config.yaml
n_kv_head: 10
norm: "layernorm"
norm_place: "pre"
attn_scale: 0.177
init: "normal"
init_std_up: 0.0249
beta1: 0.9
beta2: 0.98
weight_decay: 0.089
lr_head: 0.00298
final_lr_fraction: 0.0
batch_tokens: [32768, 65536]
dataset: "wikipedia_en"
MLP neurons of a small language model. Each row is named by its layer, matrix (up: input weights; down: output weights) and neuron, and shows model dimensions 32-287. Each number is 128 + 24 x the weight over its row's rms, rounded and kept within 0 to 255. Numbers have three digits each.
After each neuron's rows, "fires on" lists the tokens most often at its 100 highest values on Wikipedia text that the model never trained on. A number after a token or word is its count.

L4.up625:095137087141100135142147112159100131098152124137155151175129131119133112150157144128126142121171133156145148110144142110137082111087128123145113097123135147148133136128141072146137097158148126122143110098181152097159105142100124067153174086145117109155125130130127131117126169144121134142154100124145128118155131109120122102110103105131151155139138138115108102138148155126165113146146072087113107077137115122117171107120147145147138133103139123135113135138154101119157199110164117086121126114156109089103087126143101143124074130155161142116142110155144150123163122092152088165120132144172080153121135161134132156126145167135096122120073082148129140128122113180139104148106118074065152126128183092099124120126144139130108090119144102149092096155111135173155158142154141
L4.down625:120110119146104147128153127120154126086111124093069141144113132109145147096136148106130163115133133135183153128118097115129131091117175137130141078159114104155136119087149160165118125186117164091135138132166113096134107082129120114118122112116151106121143139154098108115095136100137114161120133158155144147153121112100116155174117126159146119138156138156185121147101115124123136151132154114128089143099165130126154156133124118118092150060130166164106147110152124124152131120115126123133179151112122113087160161123123112142126124119121158101161106107138147204154110108135122109110116157166109108123150134110145105127196128121151152073098116136090139109143109129142153092073123113110124119113152117099125130075154133105142113092143119149134140137107170161116144158119152
fires on: " to" 19, "ly" 15, "ically" 11, "ively" 10, "ally" 9, "ately" 7

L13.up176:121114147159137133113144103112110087140081099119098128152104123158112110165121138115118157096116140146127109129128110165099125152152149173117131112149132172160153099102123136120121124133114128137127180129121148121132126158162150115131178160177143103140156107165139135122149178148116148151137115163137125116142132132134082151142101131114135127116101074155120100139153108123103110108138118121121124141190127111115118168142099152133139105117142130145108105130126105159125154117115103140111099128094067120124179182098138127125124044131127112135078146103149134109126133140150103099114117088083108169098138111115152130123125135112113152112133127166132132068125137155144115137102151161131101112142098129121064112091157099181108136140111166132146133126155102131143127157101139
L13.down176:107134161116140126109143146109119132144101108133133134174140181128153105182147123118171101118115123140123078119148113121111122100091161194176125121155134122134104096146123158163120108113143164136101097109151177143125128127173098114127133124118092105120121152150151138125147105133166122121179104093106148136166153150136191126145113088148136109127106160131085165118110177151140155110166085061135113097098139097092125131139108136110135136152122150090138089111156155129130133159137124126098136129112156134139147089075162111123134151107120140160142122146120150110102170148133079104129110150140103141118127128129075091159091120141160145146153107125102113135100134148117105116167135134127128121124093142132105099163148146107163140103064086146121118146133132125139137080153142
fires on: "-" 18, "ac" 12, " (" 11, "–" 7, "ig" 5

L4.up1724:167094148101118118127155136122111134133112126137123136154145142154133156164118101126097151112110172154145120118116109140130143127111091122119090110139118130106142120118135128116122157117130099113117196113155148097176124172137102118176126117147116143118150096082129148143118111092093142108092106130120132078141141147157147139144131126117131114132133108131119103108100087120185133136123091101133131140099095140120114133135095155123179106165101118137148141071144129151122173145108178143131139126123097128138122123103128119143130170128184137107138123170154099154149122102125140121103133125084131096088165138118143143129073148113123132116078130136095131103121139162101145171122176155118121135144160186166094119129132113122164129137137163076123139120199105127134124132171178
L4.down1724:158088130127168118126105123170092113079095129110153113131151141148110127139091126091143107081126117162092132092138129175081139150106093136124097160166147116135133115098135116130133161182138097118128107123115140146146107171142169081136087131098090145131138142146101116077119173135122149116112084116084121151097114177157129137155098116152162080175122176113134134114137197118099135115141116122099143136184147148125130124088130152121109111144146137107137095129138126109148144144138115146138106154102157143096085134157128126141099150113142141154147142152121135095109130158129139169122149121132193101114115142153120110112098083155148156135129129129107142121115124112104100151134118126105120113162063120134149121152103105118111110204175126103125099144125165083141120149111142
fires on: "ag" 15, "am" 15, "v" 11, "t" 6, "rag" 6

L5.up99:151124143143114156081137138140098127182070116159114137107121133126132143116122095146090167119151146153112075111101117125136141122124131156094120074127146176150182150122141136112136162100112112130103140098172126103130123120099093117166158100127080116144144133154099146096149185118138157150084114133109158092140166155143132183155121135160123133124119098165108090141136070123123100139134094115127165130165143120150107134141076121177127163111137126137125123143141113163139132132180149142121132136149119124137134125104132135093122114101147130123115153164090090149158157160136151122152149116089133136054151117122133112116111136132086137115124147146144152127131108128129102144118172127152146129127102139123091127069127125147088107056133139155112109104153108156103150147108128
L5.down99:105147146169109085128131102117138135163150156122108153137158124128090097127118144126136109118095104125113140167158110108101109134086141177093134137131106115120147146095114116120098091131098163127170102149159117134164148085151164088131127134107125093096168144161071132124133108138124143138107124087116150108146129156081133112151127182119133093173137119124088121164109112162161161120178135145126162141115150106110092115114122095109153103161109098179128124113120111148162119139145144128143161152090100140145117125136123139116132161171111162120133144126098171126149128129099121155137126075128114130119127111133116107106142135153149118189109145071122139108119125176103152119108049088112139123140104128138126191172173150120156116123132115128108138149098153141137137105136155
fires on: "ig" 37, "/" 22, "–" 8, " of" 4, " /" 4, " War" 4

L5.up999:158134185116159133127096070117121149119120137091128132131168146120166102135137131143126152146115084127099121092137136157146160131087106139144091115139089117199141109107196142121067118111136119133160186164120109109150140115156132145153129097163134131124120146094139150110143147106117129074138127167134125121127115137153137128161094203115149126080134138148112123194087138128116155144143100131113172124133075123113172151125104151142109118088134153124126133174117123128133160117108139102134119151129071135145105152136126125126177088143091137103149148112134149149186079075138191122085117133138157118126140127127122149131141117113158105117142100128127132112160130174133107105145125119089132141132157158126119098154128150122103136103130084082106101107166163122127165099104124
L5.down999:077120159187136116087132095143125116128141184130144111121159123180140140081142122098101138142108120143126169113109097102113146129149109132104136139159131136105145138160164141175163132085132144129181139121123101141103111100117138135127112158177147146128144107102144136148123142116140097110123113176132134120155155120130137110139134168105144160140093126089163135153119108071101121148100080133097154118105071137130144158129122126134138153141179132149083151146069094075139174094125122117127117130141150132127114098132130144113128093099142115122106141080101106131178089099159097163094099135091118112095161121140111110124140075130162160134138153142161132094122128158094106118141155110098110164130147136127123105163128118137131122132112105092104091128096126135111130108097154
fires on: "anc" 21, "ort" 19, "ess" 16, "as" 11, "f" 6, "c" 5

L5.up591:168121108140128122074147156125090077137097096102134159154131096132143148100136119126136115120125097161124105124128125120123135150121163144115129119101114137144162116100154120109122113134088134148145140136138125111109123174144133133124143128136132107141124130082129165132098189143101131190123135143152123140122129110126101147131139098119142110133107076131142140118174147162131115102097096106100105136184151059169125156137075152147152173108118164142127093137153135098153130119120109115146105152082103123121125087166112079103140131115138136123150138116134133098155085153126138085119158111105132110142119110061102103102082144090140143083146139126149145121112151117122107162139162135152110141189096132141120147143169143145131112121141170116127125139131112161105126076134109
L5.down591:096112134149135143118159105159099105143152152149130137124138136132138141099083117124156064097097143187122080129170137129084142084145134135098126141072126136142185097124108046124169106119086102119135092112121144138134130093131129130139098136134130134092104204136138103115109126142179127130107151095125151133107123122134139161110129132130165120147095105131144125130154143163131128159148125116142124119134112157146102127133089159150124140151137150134113136106168108141112143139090115150156089140131109096130096102149142114129127060134090090096101126149112177130164127111102115162123173115108115101155116127153122120165117128107136145124127149085139117138145083145140101103188173118167122106133109143137114116134119124131148123138103114130077142112096128089136154106109128
fires on: " |" 35, "s:" 10, "–" 8, ":" 8, "pis" 6, "ac" 6

L5.up1293:137144164117100170105140124197090092134102107135096129145106141128114116134099115153124121115112157127132107112148136159153101116123110154134107096170148139163135128139115103135098111129112124138148186140065128122182134166144110127155146132135111129130158128099104111118172155105132162138144074115148122109153159129128168151107136162128133126119116128108124092181141147103126130098153104082092163140152079134146112155133128184132139106154094150130124085150124152151119120145123127122130159150115120105118160113121128177131163149130113108114117118094169134119133123085094121122134159129113106056104121096094109117106068146116154104142117092127102126120133109145133123139129141130093132134112126137194091121111109101123094113139145099167124152156201128130154107165135145
L5.down1293:126130117114082116147150126109151133142098149108090113152111129131137096160066103124129148112108173132106162126133154116131137150080170105141093138140130092110115114135135103138107127129093150146123126161141116183179100086151181078139122100189164119121127111149110113111098139181155119124150085082096128148134124147168124141134115149131120104106114125102134117115113130144122163087113110151137137130145159134113132109181115138113133118125119116166115145130157136150066109131113106157069139151125086119110112136109100151136119094137129143143144138092103180139100136110148111113138147120131086089155132095113128131143151153097151141122166100125122095111176141144102150133159108119092131090104127159081158110155100117165147116144145153154166115126099117115135146152154114
fires on: "as" 17, "ut" 12, "ight" 9, "v" 6, "ag" 5, "rew" 4

L13.up1646:132159088134169075106156154154162126156157154121150116135126079092105133137104132121089105090163173107152119096106108146102125164140154138102097147117120159142153126111135092128162109128154117106124134131174114113107105075127120101130181140137122122147132133095082159131130154141112161153159120110128093135090111117142125071102137159113131128126141104141127158149124171151129105180108137132150132090128116127124111112164127108161105173121148112172137105143186137126145162116147112077117166120153115092132162123133149147123085072169136106130169125146133165146164138133114128127139127128137115096123100208120154127145168107124150102086146130126141159140157089080129095078151119104122148105114156143139106146116133149139116113088115123140123103115106188100111114093142097
L13.down1646:097136127157153128116175128137160105157132118182112093142125124131115073133093116159137148129129115131122109094105090135115168108133129144132121127130136059131138123114134125130175132107088149132106131122157139126132139125142088140191128099145159146113117113131170085112156112157096117123096135124098180116123097106154119084094125139173103095153119096111164153120050133145130135126111079127136159128141137124180134136170111120108098131073122144117115143152127095129156169134107124083115173114141122111108120138125130160150115169118135137113139128170124155132137135085098113157103111149125114168080152124139091166119126151115135145087154133146101149103143128153131142103110143116101132080112164146124136167109154144144118120085102093143138133102124151150130131167122078
fires on: " and" 53, " later" 12, "ly" 5, "ately" 4

L4.up994:152154179124149093120148114134084130101117128124135125172132111155068149140151101126120153132116092148114082100141132149130121136127085164154097148161146139175086105146125137138092120126130161118122147130121158104176153141127061161141117106146109116135140102116151129156142109091113131088155106128118134085127141110138201118158129144113119124089124109116078154119134114143106148112140111137138136138092076153121136132126100109117143083100097130157143090166070150146201138112136108094156113142118074107139119154146082149147170118173096113141162138124162166128154100139134120105132113153095186120118146131139141133111107132133105107130170117118153134094123146121092155114097144136111099124146127109147141118132135144138123136125109120093143083128132146147153112115124115
L4.down994:164136153137135128134087129132080074105138167115151138132110094125170119092115125125136158138138137160161077109139083115119105197135151121171143125143137164131132125126123123160140119108167110142162156119149144097152162140097159130116127083089158156127164125136126117153069097125131143108126127098155092109137147104128162122149129183137134110120155129118111111136105135140100122124124136119115146155093099142087134132106140088130072121115126077111154145152163109109126149141154131152115124156173131132135140099176122156143129125096148129130152120096102127144122119118126131100124166111132125117084100112095135108134068127143109136161181128126133136100131126140114185133110154091150112155092130139126103095189095145124138156086124162106128133171121081121092124144126113
fires on: " |" 18, "c" 15, "p" 12, "ic" 10, "f" 8

L13.up773:142092131117087127105094115106101171132141139105126136128176121134134091140073151181101099149175143133097106132170143181079104115105163131158123144165094131114095176119155136124107097103167099129109120108105121086200137113154142144126137092103144181136128122133144148125114089091151180089157120128118119138153155067154139115155093187141162086145127110166097136164112149147122086100134089113155178115116132105125137126142106141081168079110146114098137122124153136135094124140094141128153139134129134127131108131110146131142149135163175140101162147160114125127113109096139147123103172113116177094127141106121123154137102143100105122103112127134127124187159114124121137112136125160147102100178128176151131151166106088136135124149148120137142140136152093104124145124148106
L13.down773:142079124166103098089135148163132158150103155123103117161128188146137125103140142139120129135161100141149131140134142143123133121172135164149159130149168129127134110092118101110131183129124150111139112124169116129134128164122153149134172069099170163114092133136123144131134109133187135109115158142103158162158125106142145129107115154118148126114080112127088146140130130121092120127097127146112123168137112128089161055122125132101135087114127121156153082138129098132136135139083146125170129104162120097115129108159157170115124175118141131136128091115126114139112086122082113160123139130108098111137135121100104145119127102129078134126127133130144159136122151156091138095123091184129162138124125107135127110125113118149155112130141148181129100160155145131119126138109125
fires on: "ay" 17, "ing" 14, "ack" 9, " Gold" 6, "s" 6, " Kore" 5

L4.up301:140110144074120119099120113089124150164146185110122120166158140123164111116143138115125146157097145139106139091161116158113160167102084093133118186135126119124098119154164110130064121133135148105154095096101146141137116112166104149139145114112150106141142128109123104127114117145096142060153080138123124087153092112094161142155127135137158119155161147136090124135058160108106138150150123106200181144104144142155155139136123144095157106136121107108144135164100121176144134127114165126145123141137115125111124117104150123127167147181105104104115121093122139092158134092120130136091139157135152100119156149094105136116128167122118137108091113094143153124147133104120106114102119114109092144115148188131126179132121143123133097110136147119124132099116121112111152114146126
L4.down301:107105082095135089102107120135098128159144129103108143128155127094125150148175136146139132125171119133129154119118133097135158146144175101133111152133144149093103087124121070176118098159129182120154112112134091106150117109157140131117137159156109166130065122141160175119122112151154086133161096090157111126119103177081118114094092145110127107116156070119145109163153156119152135120109149142107070150128148115145125093099087123128102107108108169155122114126126156126132131126104134146116106175127110117146103154146101176088133139114126165134185134130142151119108122098118086138132132127126141135153107102167119153133118148117089090144083149127093139110110134098121156161145110101067121132137076124134147131132177115137135136123155157160146108161150152151129120141125148
fires on: "ing" 20, "ic" 11, "ment" 7, "ation" 5, "s" 5, "o" 5

L13.up732:116154126177145105147140132154112083138103128122141152153120090146169131125107132149108171093113123177072155140143147148108140121128118134139131145177141150172162114098101133115116104143118122115073156135139140083131146151146100130133124138135093133134130115109146164115131154141125123137132122168074157100107110156153147186166133106117101126137119094128162110129133111155110077118123159161139113102134133076146120153206111116159132168098141131130153095124165133166127130157151109171162118141119073127107118157131105107108146082154131146118135135163130137117133126113144108127130095087069162124108153095116153099140117138140143143122131121185136120121151114118107131105117147157082107144113109114155124106123140138148169147114111125107092131135151146130091093117115121
L13.down732:118160102110085101124135144151153099116147125093119108121127127149124073144094122104166091137111139111141105120137171178113134141135126120157143143147201104078185136084152089078105114121128132162119079109108106120152129113171141114087136132136160111114138134120115123133123127104138127131138113145142119129149140123087132163124158161139108047143098104147112141135141160112136115114126143121131135143122120096133090129133127104144139140108159148140178099097098114117132105099125171131137122083107096122108092095130119140151130115136168162131134110108149124086152138120144192103119092102159124126118130091163119123185153100151161116142135135142130148112136123097154111170115125114115141133143148162151126134118147091103143062108150140132131129131098156068158143143162135
fires on: "." 22, "/" 13, "-" 10, "–" 8, "s." 5